config.toml
n_layer = 12
d_model = 224
n_head = 7
n_kv_head = 1
head_dim = 64
d_mlp = 576
vocab_size = 2048
activation = "swiglu"
norm = "rmsnorm"
norm_place = "pre"
norm_eps = 1e-06
positions = "rope"
rope_base = 500000.0
rope_fraction = 0.25
qk_norm = true
attn_scale = 0.125
bias = "none"
tie_embeddings = false
parallel_block = false
init = "normal"
init_std_qkv = 0.0412
init_std_o = 0.0
init_std_up = 0.0412
init_std_down = 0.0
optimizer = "adamw"
lr = 0.00168
beta1 = 0.9
beta2 = 0.99
weight_decay = 0.14
lr_head = 0.0063
grad_clip = 2.0
warmup_steps = 464
schedule = "wsd"
decay_fraction = 0.727
decay_shape = "linear"
final_lr_fraction = 0.1
batch_tokens = 65536
seq_len = 1024
doc_mask = true
train_tokens = 491000000
steps = 7493
dataset = "wikipedia_en"
MLP neurons of a small language model. Each row is named by its layer, matrix (gate and up: input weights) and neuron, and shows model dimensions 64-191. Each number is 128 + 24 x the weight over its row's rms, rounded and kept within 0 to 255. Numbers have three digits each. A neuron's up and down rows have the sign that makes its largest values positive.
After each neuron's rows, "fires in" lists the words (lower case) most often at its 100 highest values on Wikipedia text that the model never trained on. A number after a token or word is its count.

L8.gate269:156118137115092091131134081173140164141159143135150156117142134135064118110126156109104091119142153118105128131095098108099120119155095127134151116146122122157129119144124100145143121096138141174104092099082121135134101137142089100116102137143167129161147137138112160181155130116107123093124124132156124142086136123093143105133128155180135152140142144188073133130147156178145123145107
L8.up269:156137156101139142134164109170112140138135142150144144132114076143111106074154124110124131157082101156115135097168135133132131146146134124108154132076128131126131136124122128114114148102164139120158148127115130123140113137079143112134118136133111111133093129130069094148155065157132143166160142132117104157175090114120179115184156097160144121158135106089123115082128147140136109184150
fires in: "to" 26, "not" 16, "t" 9, "also" 8, "never" 5

L4.gate287:143125126133100118204143107075086070133109123101129099127133114141120157122133116108143120149111143118170171104123197106127140154128111128135146130168112134157082103148072130111111116148126116176130130162160143113151123113154119143117112168110098133094124135144104125131122132101096075083137127176125141154138158125137149129153148106179163121152138166124107122116135082104160134132130
L4.up287:167159113170128107155129144092096097083129065121128131084127148118123146142094079140107120134077148099100190121065140126131142165111111133125157151169117128114113133140097081143075128185127139166131129137116128120133134117140144123082117152145114136110110129113147082146152104115128099124117099134146164130160111109111109099147131103156133127127113083172119126136142139123093156162140
fires in: "other" 29, "some" 18, "what" 10, "many" 8, "others" 6, "depletion" 4

L9.gate574:166143148114086143134175172124105138110117092122091149117140154130101109134155080117129114101162127091138127105127105147142167140159147093122166162131078145126121137103129151126103130099133107106143131114135123124121086103153095120139137119163116146091112165147153118148096123124118152166139159161140099149104109112147144131150158124106136125172112169138152114089097129122117114086140
L9.up574:131140116132087125099140115168146087124123096124129126095164099106094109166124133136165084111147136151115136114103147132162159066120157093131089140133102147123196133159160134183112134087140135167130116082121155152124154090094106134156113140099131143124148132135100153165152157106120154133157101148134142139079142098128115138149117100117084150119132117127136151122102132091133144125089
fires in: "would" 27, "will" 7, "also" 6, "then" 6, "and" 6, "could" 6

L9.gate420:159175160145110124119123162167121137128112089122131154132126111121077126109168158164131113121115133114176088088127112141192166092116151132094133174128100179144129122124182133156101149123090137095112137109106128110130156139117132131140096145126163108090151177124140115158095147115138124134152127127114104167109143159118171156177120093091156117147157135120097158101125177095154155120191
L9.up420:163140129077179107127160110109161135138166095129136112083098118091114102091163077122168138179123148120163140101126169100113103109128116128106183161141125126152128108092167126170140105127145129137131126135144153155083158132171155127171088120145111129120142132179139144128148154144165125130197113134153098122098097121131133136134106141126136134148140184104131159124124117135150117118173
fires in: "they" 12, "to" 11, "can" 8, "could" 8, "also" 6, "may" 5

L8.gate53:156124115153148129166139092142130139102159142120134145154120121096122119135133157125128132105170095094149124115131084115122148146172117097117132133121114077174129100164173131100156076080154101123152130123132121148120111123127125100141132162132154097075134116174114140131149087125154148173151144145115135130089074151121160129147124089150141130153099141109110081126094126166156155094171
L8.up53:136126135097120137096135116164112134112124141092144125147123122140105138139158072116089138115115138149115190113065098084130136122153138129131134205150127124166121121129120098148124136115152138105088111119087158120120110133106159117100104102143142092154142145130126105151145128123109128123124123110155135120129126086136092139107183171177152121079153108159147096150129111139144108126109
fires in: "to" 73, "not" 14, "also" 6

L4.gate509:180112131167181140127152109193127120114112138126139116096122132169154142174080072133164121137120113135155117107137151141122142092111147121077135113101108120134136151066100129113114123126139126185107098092130135137089133139134110128072109149116060103104126130128099119126124100065132178119096103096131148131124166116121116105123071181167137130127138133115142135104123152139130086163177
L4.up509:100145134182129131126101074115118105143171137130114105086153098134117128148139133140138108116103146146087086150136116171127110148126152157088118106108130161166155093090154163059125146120116148120100120118153115157134107122158117076114085097154101173133151146131121105132126144128145137116149151120144128167135124155167118121127135164172137101100149171103106153095100122118155074116094
fires in: "when" 44, "as" 13, "assembly" 11, "asian" 8, "asia" 5

L9.gate135:183130136105147115134142137133144171118122132146132124120165153124169082132108148147124107134129116122134084100146102160168175054105119108165139132127136146139093141157091134154111131101162163132112105097105131149116114098130135106164115123120128130131121166112151137156106135107162092107136129124124168135133133166102123188125133130171110112151127105101149084164147169106178109155139
L9.up135:112090145166132149125151134105085105089092135146108127150153182092150117109093146160109119116145101105114122132134129099107124132139149141158164138135087161116138109125169103193108104130099105111099152093141176133105130166092100099135126133143132143138119157097088095092081111151122146125157116120141107126130124095113134176137119094120171097128132146092133122103115119160133178107123
fires in: "a" 51, "most" 11, "more" 6, "footballer" 6, "his" 5, "an" 4

L8.gate75:183124111182153119162144134128163116121142138128128122081126132161153128167131150091158117103141147128144098127120144122174131088108155097103169129140139106085110143112093142096114138176125127136100088123161121139184128103138101174117146171130150146106172177122165152157136160097125119158150161125167106061110142120131174131091141154117152084141156162141129138147098152099104120142142
L8.up75:131140119103132073137152133130147091085095179115132116162136103158166123169108159134127127084153140110090105131139113107113134131104138129113183084136124117111138175138113162127129130123158045102138132134113126115142138110129157140115092078137149151099079146113115126111166123118097113170112131160124083141172135154160087136094123114117123188104117134120141088125131134121123161118130
fires in: "was" 85, "is" 7, "votes" 4

L2.gate32:109140111092136149174126132134127140174103118122155140104117099149128098115132114134143128118158110106123111115125107134074126123133111098172103140099078149133127152151136123114127126171149148147092130112090168097136179076130123103141139155140150187116135142150115180134116153136127184118163136131124121120142076125104091151124074153133153111131136103171131158123121166121148109142167
L2.up32:102105106100136136121109175140097109117150132168126180097110155136096163144129134099088119153148154130108113169134114179124130113130139121108140150112125108171107157176153119119143138077131144092112114134177157130152116126159151101138135119112097080158105128128109122134128092150147103112122151117138156143153143128090125146136171097076106151164165149110156131126142158122143130139127
fires in: "2016" 28, "2018" 25, "2019" 15, "2017" 13, "1978" 6, "2015" 5

L4.gate85:148134116161114091098106141161103093112097133179112162118106165168144128102092100125168112124145128129135102064191108148144122134122138138123140174105150108132113152105112130112134097121105152111100153108147110116131118166149128132102145156170105081140143102158124101157123136123102141098115175121149143120098145096114149128192104111140143150123103117112108123116129120168136145119145
L4.up85:172151139111107145117124119106157131173125138108115148104179149107105092136126123136146141098139075129111155124130123157162115133161043149110121126160132125158152124142140136103134103105098107148141145110113162154124119158105062080105074147080124148117134178136089137125153197104126131126105132138096125126126130184154165133133135130131130119097151126154125127132132138147092160131149
fires in: "it" 76, "him" 5, "graph" 4

L9.gate149:145086148167120152137106166162119161133132183133112167128147116151110132163145098159148131153162139131136097153139128113110138108128148112124113131106071144158138147123138141127109074124135121115146163132167109144152143170102126121107137153148079057136106139132174105158129113119096160149139139120111160154090114125130134159180086161151149074183106129138146098099108160114079138120125
L9.up149:128137150126141104105110118107110081134159154119111126115110159130110130141179092092168127139130107131114128177136131122133125112129104166152149132143142134164166110147143162121107142117103170087142171159140138136097165179092098109121153134153151149126154110154145091140126123129144106128125127105139132136161145149100138114117109145085210081125122135122159117127139126157120130117139
fires in: "i" 31, "it" 17, "you" 7, "he" 5

L2.gate430:122166089124180144131139169129097165147141169112136135125133125159133128111112141145106143104146088109106129139113072130128099120163107126159120153118138153157107113133165155106143125148099054104088166183110144118148131114123118144127111132136140137126112113133150091146090144135129138111157124123111146121064121158125155130137146128138112110144156122148128138129074140126143084084109
L2.up430:184153150137103123088124096146114137121102149130150143121143127142111133150135104168124116164137115138128091106123109148149094151157150117112143150121110168099136132142124082137077172121130110102136108126147116126148141142136181159140109143134153073115122169114099094130127169141194130131106088142108089125168081093082107122113097119158103120093133139147136157110139132152119071103142
fires in: "also" 82

L8.gate18:148113126176148089180086155124110109109140161069114115107116140100141098093119090115115128066124135136130072129108164155210143119140131142127090161105109101122114158111084121122109110091126100145132186114101132136150122137181116126127145149152121145137125169152146110118138109116107151103133157137129145102134109126110135141149138135135117099150159178118102123118146138116157110135154
L8.up18:145121147157125110154141108094139141120150151147145094152118142063143195120144128130109101128120114114121138122129138080160131117101145122091142105146154077075154135110108128131148151158116093112137106136161173174118114111135146114064137140088132146106158109104087138128138152152150158143140137105159126096158167124095121145078110126145149127071143127131106156102133111113143122115105
fires in: "the" 48, "an" 13, "empire" 5

L6.gate331:134096146127120095172140132162165143144179133149126130109136140152129131161135151129172119074145123086134149144163108117150136159149130082102156166138116131176099120141156173118104089143130105135100179073127135177106142118113113139140127118125154091091116130131147107136170135119114132171158137150179159148154100144128168092159141103134101097146126190108104110139143148130149117149137
L6.up331:134120190100138117138143111099123117140138086140138093128162147146102122140114177137121074121159128125127149145177104122170127131175142114083176161177152136168135166149138156123119094065114141153098131095131123156101160148113121138138118115100164104109114121156147110143176161115141125223087116154142146159134109141165126095135141099092121132152121158141098125155154111157138135156151
fires in: "would" 33, "can" 17, "will" 11, "may" 10, "could" 9, "to" 4

L2.gate85:127133132117098117148154109165136118099120126129135122120147145134156144124140146109135167120135103088155135118115082130123115112138104144089092145129138103169081159126092118076074095115126096156116163125134127158115148115110153102122118132112080124111097114132103141136133130102104093094121126130167093194093147152106164159133098118148187130115138132114134103113088110126140087107103
L2.up85:115109142092139120134174106086120109140120116121125124125098127170119121147164179138146130120128166108204146134132126121126104101127122141119173121118119146157111157126149139095105146135100120092170129130134126156111134117147149160099131133122116149108154156166117076143137166165120114126107153120177107154099126146143169160133151144191139099129159135129136121087106094107165100135089
fires in: "the" 27, "these" 21, "a" 4

L9.gate379:126124147170103107137148105091118129152125146101121143043154118124122088134119124125097104131145158117152124115117112159135142126123166093100159134121178144150136133121114142170159089108137129101151078134101130147150170149094099106098150129176078134120127129094142118119158123125122112153124141134179112136107084095166112125094109103083126154156151181168141134116109128108107090174144
L9.up379:079102134111119139068128157148150118133133135102098126171128169109130124143114074129091140137108110117122118134106102115146115138160131142111137155141094132141095093138130133121093109114134137108167169122099123163130106126147161177127147157131158147127107155130186099155149126113146091138152142158094146159091156096100148089125120134109151088140130134141184110135167135142114128140154
fires in: "was" 17, "s" 12, "is" 10, "stated" 9, "that" 5

L2.gate128:146119159126080103132100119115152133132124161126102149111093087108159143128152121122172139147096122117135143143086158106124163081116120126120074118114085143148130156120096140153085117143120130089171144118152133179100121084179154082150155118128118106128150102135100137183108138112087138144107108139129141111167128113119129141146137131113142136145100140118099083170114183120095109144121
L2.up128:117135160152113180104115116132127092164118125087144111143109118124146150100142116095187104142130130108120155097074180145143114147119129154161114154146135155140113166113126157121136106113087102136111131144136114186110119130125133132133169114095107112143134080092124069141108106155137132164113120137096115143175144158166131139142125155124157105126141129135108075164143144111142100163112
fires in: "it" 51, "italy" 6

L6.gate475:126117135112135108187109163096125077110118146128124134102131148137130141133142129127133087141103141120191119127137112130171145126154129139143130104077120126116117136103140086106110153132120103134139172139157138091124119127126116155136169136137152110127117180104090125136175154086122121158127125105147094144119145058143145169187103113156169080138142135129183127122133124114102105136160
L6.up475:112119088110182103135124097101166091099105148113121105120120134122163159100191152124092116115109162134106111093120120135146121136124099132132140140172107086147106139093087119105142128134088112125096126142144136089132169129154093105063158134141138155107115134115131144112141157122147086147131114112163102129111128125166108179133108145145172129128120139127158125148115101145090099123090
fires in: "new" 49, "portrait" 7, "portuguese" 6, "great" 6, "portland" 5

L8.gate123:130113136094073067116108130156151144112129120108057129149116138123117137177110126113156135132156188094164115135172154134092127155119119116177140148130151134120132106170172135112139146128186154131120138126116128129125087130173111106166111116121121072144114131122166121119118113081131125112134139158109103132128114161143123131125137116117107107161095142102144101152144130117102070088151
L8.up123:122091126096147158076165133148114142124143125079145133164158128140131133125120085104120113144138127100126125184138144116107166164120153094130159150144145146150105191139146120110126146120124166143131150128107142111111104170137118122181105149105115112138099125136161143164181138149145128139179160134131134140132133118130141142085141132126139114144129113106122102145125126107089141102110
fires in: "of" 63, "has" 19, "had" 11, "have" 6

L8.gate496:185087132128127103129133102117110166106143130148104143108130119109099130129114123176137159144182122112117134131142132110124139142125129114159167139123120159151125131114128123125135133093124122150068127142114119158111090111099132102116130140107107115114086160132151167149126122146101124126146168142154114138112145132110180176127119142107126122145105166097086131130103129127149146136120
L8.up496:100148153081115110120155129143138099134127145128141160117123120112120122149114138114095137163119154136114126086136134131084109126093142147080119098131094117098137169101112121136094129114099099102067131088143118110165099143140176101076109065108125108126089098069091100130100114124142113137162155105153116183164119108110117140181149143171123127104119155150138185089127093134148107095130
fires in: "for" 17, "with" 17, "between" 14, "against" 12

L6.gate39:166151143131120106104126131129109110120191130111098125091121114082121087129089169157123128138114143137128109110159121144119104139150131151131114134163084126151132128116083158111106161124116114124137133098143139125150119153150151130142128140139106095090086158160140095152148125116134099116180114118178135162127118129115136150171104123143148078164107173136149165113161101162152113169109
L6.up39:128145110160126123159145118101054106109151132164143095177150127101174115101131135118109111137119133178113069112148162173135128113105131155140128095095161130110164118147141137081158166140148111102116151153118144143075104118146128150142109123129135109113140177152130117149149124170118079105160162114160114144122118166120139165131111095156094087112129110114115143132135108103136118107084
fires in: "the" 74, "a" 9

L8.gate132:148121115183125173169119108149090104127094137131044100138088130109136131134164109124167073098141160122132129125134121108114159141156128097113151150119129130147106119148085107122119118127156112129148118155111111119129133124113145093105144141134149082140131127145096120199152109131144121139130110123110106121125088089131156117133124126132133116183135146133140105111140163142160119134139
L8.up132:096107133100121133121172131124123136135102123086142153189123123147127136113179114143152085148120148117135157136187085084132140115154140089115108124116133078136134141123134080090155091124096118130110121145126130144120093100106104117123118141124153118159122153081079129125134087079119145156116129133075114086132102141102144089133150101133139145154150151158122097122137103123188147119122
fires in: "to" 72, "top" 7, "tour" 5

L8.gate351:175173130166151111158117097189093150099135136182133126082124140109138120144144126086117099169148144136140160157152150123131082143143132083138134133107127137107112155144089092128119134101149133120150134143084103147168132104143158089126129159131096151158119126124123157166174125105119142143087138163140123172149122155112179119156117102123145159132151147093129153100162121119105136158143
L8.up351:115134127122148179127118110119139165168163104098092109127124104112123123137146176144124145106179138176089098131110130161120125173157134104142131120115116087148099083113129154105146104083120146079142147139118128130122116166147169123116127140127138160163107123105155126088123144105154103118082118145174111097110144165067097124091126141142132133108150116115093123104128113185113139114114
fires in: "was" 20, "is" 19, "on" 11, "edge" 4, "vehicle" 4

L6.gate240:165126117085140182178141150140125134117130110154166098127154160096101102123110108114164149129135106107139090161157093128147156139118126075138154110130135143165111170117116110117112119162157111146124125138109132098172117142132112160121091108121119145128130141140146075110111103164118104129104118179144096141136138090116135123162101128104119113100136134136148108153112122119168129141139
L6.up240:131163132123164145100103117142084120145102143186133147115186107148118136167161140170085126066145147146131110134111105130113186126068129120131143169128124124146095156135102102124140168102117149089100161114144143109148116096113125116125143102159148152115150120137082111095103143113128145130120160114115140143106150187123116154147129162079131131142143121164127096131108149170136091106104
fires in: "2019" 15, "2016" 13, "2018" 12, "2015" 8, "1989" 5

L9.gate450:108116125137142105146139156130114146154127155124134129110083097126125126136139158123120106184089123123157114106106103159166151092162161156101139121114129092109135126174137096114080123092100140165161130120139112148156177130149145146119127117151112131081124149105089108171136127076130142185152101146151116120119139100134171081145129143167162143134129159143176123115100131114102134132145
L9.up450:151126132107128120137115162165112112127142154128146142090151123159129123130162105170110111110121137146125143116133133153124190103136165135127101127120147120125127092167151137098134162148127139168128126128075111127143120127120126089102166126152129150106167128080131085163146116156100086152146162126108138070149135132131128043119077094134114160081144125104154127117132104100125184118152
fires in: "as" 71, "also" 7, "is" 5

L4.gate534:116099075148131122138135131110145123140176112113134132119055120118145102104115140131141143158096147143108111097126149138138122114083158131140098117120101124124106148080105076108136107141162121137122102154143103164135111077150134135114151149124142137099157146155130146128112109120112096127139126131141124083092104132106113103164148092165156138123100084124147092161107151071124092099123
L4.up534:145100124122150093143141217110108096113155102093160144113134094146140138100103128144134105095110138121114135156116117119114118160107110153087105131129145140172125152105161128126095117140170139145139122169131119152140127149126128129073119139146115151128114141148115109122126122156086125114164120095157096105166125121132165131146121109208129126108140076109134101093126114145130139127180
fires in: "american" 18, "national" 11, "black" 9, "local" 7, "world" 7

L6.gate514:087069130103069155095099080114158111133147154127126136156139140152126133135102109160121097140127137129164120135165129120137179127098118122152124161096128124107141168123128132122102156096132162119092161162139129124154128121141116085123139120134128080134115112090148149178152107132135139184088155129099094166095138127145115186150141164136130149141143115135127116104148143122120106089085
L6.up514:103113145106124133172108127105126148146117128137116125136112123156119126137102106133091130122089135111119170160142143153130095119095144129156138186151135154088141165121146114055111119143165150108141087150175106151128120144158155139154133132143150144095140095154155139137121107126122125109163111155185107144094134123169142088124126135150122126154163142108121159134098124130127158103106
fires in: "have" 23, "total" 8, "over" 7, "world" 7, "has" 6

L2.gate56:124106135135145104113130110098136131151124137110112111083155121122152134125117161123165128164139064125169159158129108137124120149098135130151109135113121121126112125137120108186130119069070129110120125117101164171101099152169100128091119140151142134102167126138147099090112195121142111088113152112140147078129171141139185162097145155138138127107166150158144153081144122111114101162163
L2.up56:132135137145132102155141147094126123084139146151139135147140123125105138167122119137121126103137113082101099138079109163117173136125152147092131156173112137169139146082124155094131125150136094156108172131107131159130106177140104155135124140137152149124116131124144144116151096124135139147126060115153123129122097104154121121162065152154130106135104124129139114117151116134144166097124
fires in: "he" 34, "this" 24, "history" 17, "career" 5, "personal" 4, "service" 4

L2.gate295:111179128128160122147133128107140108175176171121167146096126125122140095144123098134138101138101135113143090139105102124101144124134111125175130115132135145136139145150129144124135081134159128182103138102172147162127200128085076140107097120151139152127140154117100108156121121142124148113142092121120122095160125150175099128080098146152158083161108114141101091112139146131159136153145
L2.up295:094193118146128089130120127119130055195193115131129160087154106135160129112177148099117148114131133138143101134106133123154163138149119120082153119113143141140137101186095153119163085132121121127136099139149112155127180138144097132138116137123126101161135170110110090125168104136132101123152099144121138142134125140124138132093109152143106111131119132156169085139159124146157122096117
fires in: "not" 34, "website" 8, "you" 8, "nie" 5, "your" 4

L8.gate8:176090142160115071118143097152121119146121129082107136138138136116110116099088143149151170144104131121119156102104084093106106132117134183141163133126119116107085137169147072134112172109162099113115144130122110144117107143146118087124091125154115115151093136147134113124111156128088127128146114152148172112135145150161166125138143120103159146157127125157132096094148121110116139109127
L8.up8:107142125126113145138176123165124096141118134128133116139157147096149128127158113133109155164145152086133086112099110114170139155139105091096157118083123162099120155123149136111143149122074123131125132135156148153081127133092123136113128133130156156125142137156109155127107112139154129103115080132155149097161130131121167125174114162076130121116152137157097113106106111149124072086073
fires in: "the" 24, "then" 7, "a" 7, "following" 5, "to" 5, "told" 4

L4.gate460:143073134151120127113139158138137116127118123104107159158107136102116095146144171154140123151077155114154169166141130147140122108090114105134165089152118160102118125183135088142131178113142142149181107152178126146118129116145117107102096117151159108121135110124170123137139134102095113176170098112119137126114117123115148122102160108124162155118109133137103148107150147077106062094119
L4.up460:136123118151117095106123118121108086124162105089104135128119160101092160130128085122112119110098117125170117149131132152145145104100086128136084085135110152129161120127149135100145174123157082143091190102113092132145120088126130165141127128143121113143122088082130113127161107138180119115149083101160169108099111133138086098104126154101120111101132140094162163151132135111123095113072
fires in: "united" 39, "south" 18, "southeast" 5, "computer" 5, "new" 5

L9.gate561:169149136136117105131145085112128100078129125120095140119119099125167153135127144168157105123125123119126164153124111144156138103100126124097096162117150079123105144151113121123106092131131154137123138127151149091156145141092100114150109140141112178125143140090183131122145151117104178116120121111165086107129119150100127166183121109149164107109080142139120044139110135141166173128135
L9.up561:128139161131125086158137145133114123136119131172110102118139108109117080134132156123143119135178118137157135126171098152122112148115153121136138126171137145128098157118142102118152124130170111113123150079089129141109121098119104148129129127148119097161101117068139081126093152131107136098124104111102105122115106128131119138116126090150134136140157132072157178138156112094102145147108
fires in: "a" 86

L9.gate494:145123150140143133156142090157129128108118127116081142118116095157154114108163094108103136084123148100153152090185111110135135144172137153157131130120081079093176123142122112139147114094120152124122119106145151162167142095159072099114099108147130095099150100113092114122109126143132140155195132144150141120076151188101103120125146138123168121168105154136110118077122129119114129117142
L9.up494:100160125165125156123133083129123114119155125080138113110091083109125112137132081149130111126141121150144124150116124133121137136112106105120116116128125120054137141124125093095135116159119177115145122103125119116141123042104113128104115117153132120140142156129155130113124140139138157157144149161089135116102091073179120127125112130120133135137139127146139108087136117118109139137092
fires in: "he" 28, "also" 16, "she" 15, "previously" 4

L6.gate164:143143105114085148158143139122112085130119138128127188134124097105143141125115112136134101108180164110125157168121132123136150114094121119140138084101109116131142120133102097110116138128143116145123118146127125173124132099109119142061148152137109145068122149123095104107150140130116137111134122145184096142100117128133126118204115141181144096132171129088131126121068144103152136130132
L6.up164:129138138071114138147119131134164149162121105100147124157109145101131163139156123155135074127139145113119151107148133144150101083124107111111132086161128142136122153133131086138119105130113143108141166131081168143159133088113129173098098132126117130088114129134101155091103165131097143104095120140160072143087155133120111147157108143185122116131124098130132130093096104107149163112109
fires in: "after" 34, "before" 24, "n" 13, "no" 8, "begin" 4

L8.gate416:159100118155117103169097120116103117109174166113119131094142141109121139152068135117134163130148146126156155145127118107132146109111125127123114185161140143186108137164126131107140131130159170114136204130144131127158142135110125145139104160132110123133102162115153093150123113121127108122170146159136096115071092171137130158110109126127159120145100139134150113119141148091123112144123
L8.up416:157152117134106159116162121111117143154097146122133161084099160116143105118076122142122162152148091130125158137116125109150122075127152161095152128157166152134158135122108155107120108105112128120148165090142120129074151099082077141143099179103135104122142116104125082143149172130121109115108125128079101092117111142138116131149119134149133176102121107161144094089137118136094141112097
fires in: "it" 28, "a" 16, "as" 8, "one" 5, "according" 4, "and" 4

L8.gate406:089127103136174129137124096127121114096091138168155163129154153088093176146122116128151121129106140123178178120131127112164158130192109110109123123119077136115134127092133161123123111091117115120115140109151088117118106144128126107104161133132132129081149111117122092186137119122134138153104135155115137154115119112117170112111137111132124115153120194101175117111134133135146095124155
L8.up406:115125125071127134123115132133099167152119174118124088119120124146136143096131110143128140199132146131134080119101163103119120143143146117100172106154128118118086128134113124169118104150112089127084102134126120131163118175085133099123116161113130151122111158128156144110061109162112130167137122134104138110134121098109150126178152127106145108126131124123149121143145145117131081158127
fires in: "for" 56, "fort" 5, "foreign" 4

L6.gate254:152132115164097105142157141133099088090148169139115146106102129074161152120099176163119084163156124152132119132144140133143164117138075149098143125140123133151153103166127097072125139152120099120143094089158128140125148105162137175127117108159161085083157173092114110160136121136136115128129121158134123151114101136156115127139097149146127135122138156149172127118156148124079133156139
L6.up254:149115114163114154140145118110093111093085124120144131100126115082136108088090129132132104152188118128142105164131140135143147117099078147094164130124120142141164154163145108079105160106118112070099116091113135136166155117137123154141156114147098100062164139117124090154178108160112140130159150116169149144132140152139145128135119118178121125122130128163165093108127136116091161161119
fires in: "a" 40, "as" 6, "according" 4, "and" 4

L4.gate16:120126133127102100148148151142160134100113142134141166095137076133109124160136144132164077154114193126090117133108138126118166117152115079085147147154126159113133127190157160101117132132119129098146128102150178149162145146094160125112094120136128146154114118102123171125126128135109126121154110187171147088119138124116122126127115100157168090126142124118122131161116144086131096176164
L4.up16:112147126103186145109131134134115094126159090159141112126132141120104144111108176101131137125129103115117132161120117156160101090117184159156149112154113094179083080156108123101141078139090088140175086125116156146107140135166118156100090144119134151100105120148136139135167119125103139145136109129151113171152142106165129151144125123131174127129140131152135127165123095138144099116126
fires in: "is" 42, "was" 31, "be" 15, "were" 5

L6.gate457:155147122139134129165106114116151116173154153138116157090153121147118158073124108122131130080122121137131122143151134109141091152107129152124139116110120157131127107137130123090067137124129118101143106155133138127140101159129091094111154150124144082159106129118163147116135138121130094164155137152144094110119080111137102182127107106176170108099132139092107139092126128110145133112151
L6.up457:139157118120114159158148135129149110162141115145103136112093130150116133147140167147140094145109114108141160107136114107156106117153111120151127165119155186164115142148148121129120132151112116109169113174188123125158108147116140162127126142129107177178122111123094116104085113065148107093142126150125147145120147131208122111119139107122158124134153108145104116107128131118134123150174
fires in: "its" 46, "win" 10, "held" 7, "museum" 5

L9.gate571:152102140115110129107131164093128133143148166116081130122118128150152121150143104125128120126110104147154136105160129077103115117147077136117118118133125111187145108130130111104137117126173196107116147152103131145101104119135105139096169143120143068146116131122160149117132121137128110119132131113144174145113117143075158129135058092164123116151099109143127122108128111134166156139148
L9.up571:166115149120154135131126119108117114118130132119146127121094146150112127125149099145105121126150122130159155146139107137120135146144117109153135142128163099160157128120122151140136110053164080091122130085153121117136107123126104121116124137098106102099107140124156140127098125144177146169133134144111145153104129108179086160090101101118151121128125129097123094147100095164151096131141
fires in: "of" 35, "international" 9, "for" 7, "to" 6, "royal" 4

L2.gate285:091114123150126111132121157106088109139133133126117147075129156169170090162138113103150106157122131166179163123130127129152170137116149094083101146113169121122094160093125092045124118113157110142149138084118128131126161108172140123148129126152146089099130144182117141133118115133120133112145164139138159132070125135101152126130095127163113185130112135144151148065112151138121130120128
L2.up285:159131082139121158153135118190138173108121099130108136100142124107166116126133108120156113125105151145146127101148159109106159143102159161098130119130106132090089071115079114134123155119100117089110135135095097141134149151109172157117126171119128114174118124123120109156139128108134095135079136129094099116115163160126117125137119128186160115126129182159070159117108127151170136128151
fires in: "as" 53, "assembly" 7, "became" 6, "asian" 5, "called" 5

L9.gate259:160153197106089123123155132116072114109107110147126156147131161063097126118134131150111127151100139072128110098098115152167119112132178136134128150105119123123168145124132111141125127133111182078152094139070120124077095109126134117119121171132187115105130138173161136179140127109083148108117097131161126148135110133109121133136148101140106116134103106132143107119141152093130105155104
L9.up259:108156109124102142126181121130149191109157104124105092107143134124095126120092120118159144141159158098127127124113112144129140145127144109087136159135083138124156170106149122084140138122146122121134098119125149117107105085106136173131117109138130118118135113122177109134129141126170126161120156125128106151104167095126157100140119099083153118177123098123097163137110110149141148126123
fires in: "to" 27, "would" 8, "also" 7, "should" 6, "s" 5

L9.gate125:128108113159154141194150114106104130090135128127167145113142113102131178138142139087153115113146145124143118112098114089142140143129129120127105184142100108149119096144085129125131124111089084143111142140122120111170140139116128116089141125138123116115135134094163114127160120082122149109131144114147097130097159176107100140126152104160134130106149141159121159148119124108174104170120
L9.up125:130131179143150113137149108121105145096095144121137106107157129093133163090116121135131140165090140129121166138122127132143138090111090142097157138137140157147113164134104103169158122157098113154152161159114160116097115123148151088108091126126112111119109159102155124128125135114146102129157154163125123113137159187076114127087142083137138138117109165101169092133138100151143129162098
fires in: "several" 14, "various" 12, "two" 11, "many" 11, "other" 10, "a" 9

L6.gate28:157138143125118112112174125139142121123133132139128131124103098158171174149120110099133097122155116125096094094103103106121108122055147123142115150095107159093085167121131134123127103116147123131115139079113173147152120111142123095140140133151123136121160156118139141142136087073105141163135106081172139157135111157118102129121122088186133112173142136118152115145123113074128123122146
L6.up28:176137149119116102145168141110122162155091137117125134142135131131139112094129122083133119098140140121126135140109081139139102110133132161178135123126152206098083140104145123094119078163139116109134144138091180121120108139112104105137114125118128131139112180159096164107139084108114082119127159113192111153127114194095120130111116092173144143148135123116137098092118085133150135122134
fires in: "public" 21, "national" 14, "international" 13, "political" 11, "american" 9, "european" 5

L2.gate258:147142132148119117151134124109154096111104144139131164073150121146140146103146112087182179115139122122082131134112098110115135143105116129118133098115105143150131136130137154131143136105151173096098124122124163183097126120102089104121133121106088142139130139177146124092118136104130116097134132142153108097163106133148150145120164132120134125115134143077122122128101158118098134168171
L2.up258:148145122145127089137138141143132125125169158099118127142135109082149092146123122120123142156151108099108124074144087148115118140151150133170120102169133126135166113118097153144115091109174120152138169117142129136126135149115122206145068106158165169122151115108114094093132108127152104083137098164144141148114151138061088155099098097156096114150110119136150110117106133086140122135145
fires in: "he" 64, "noddy" 7, "body" 4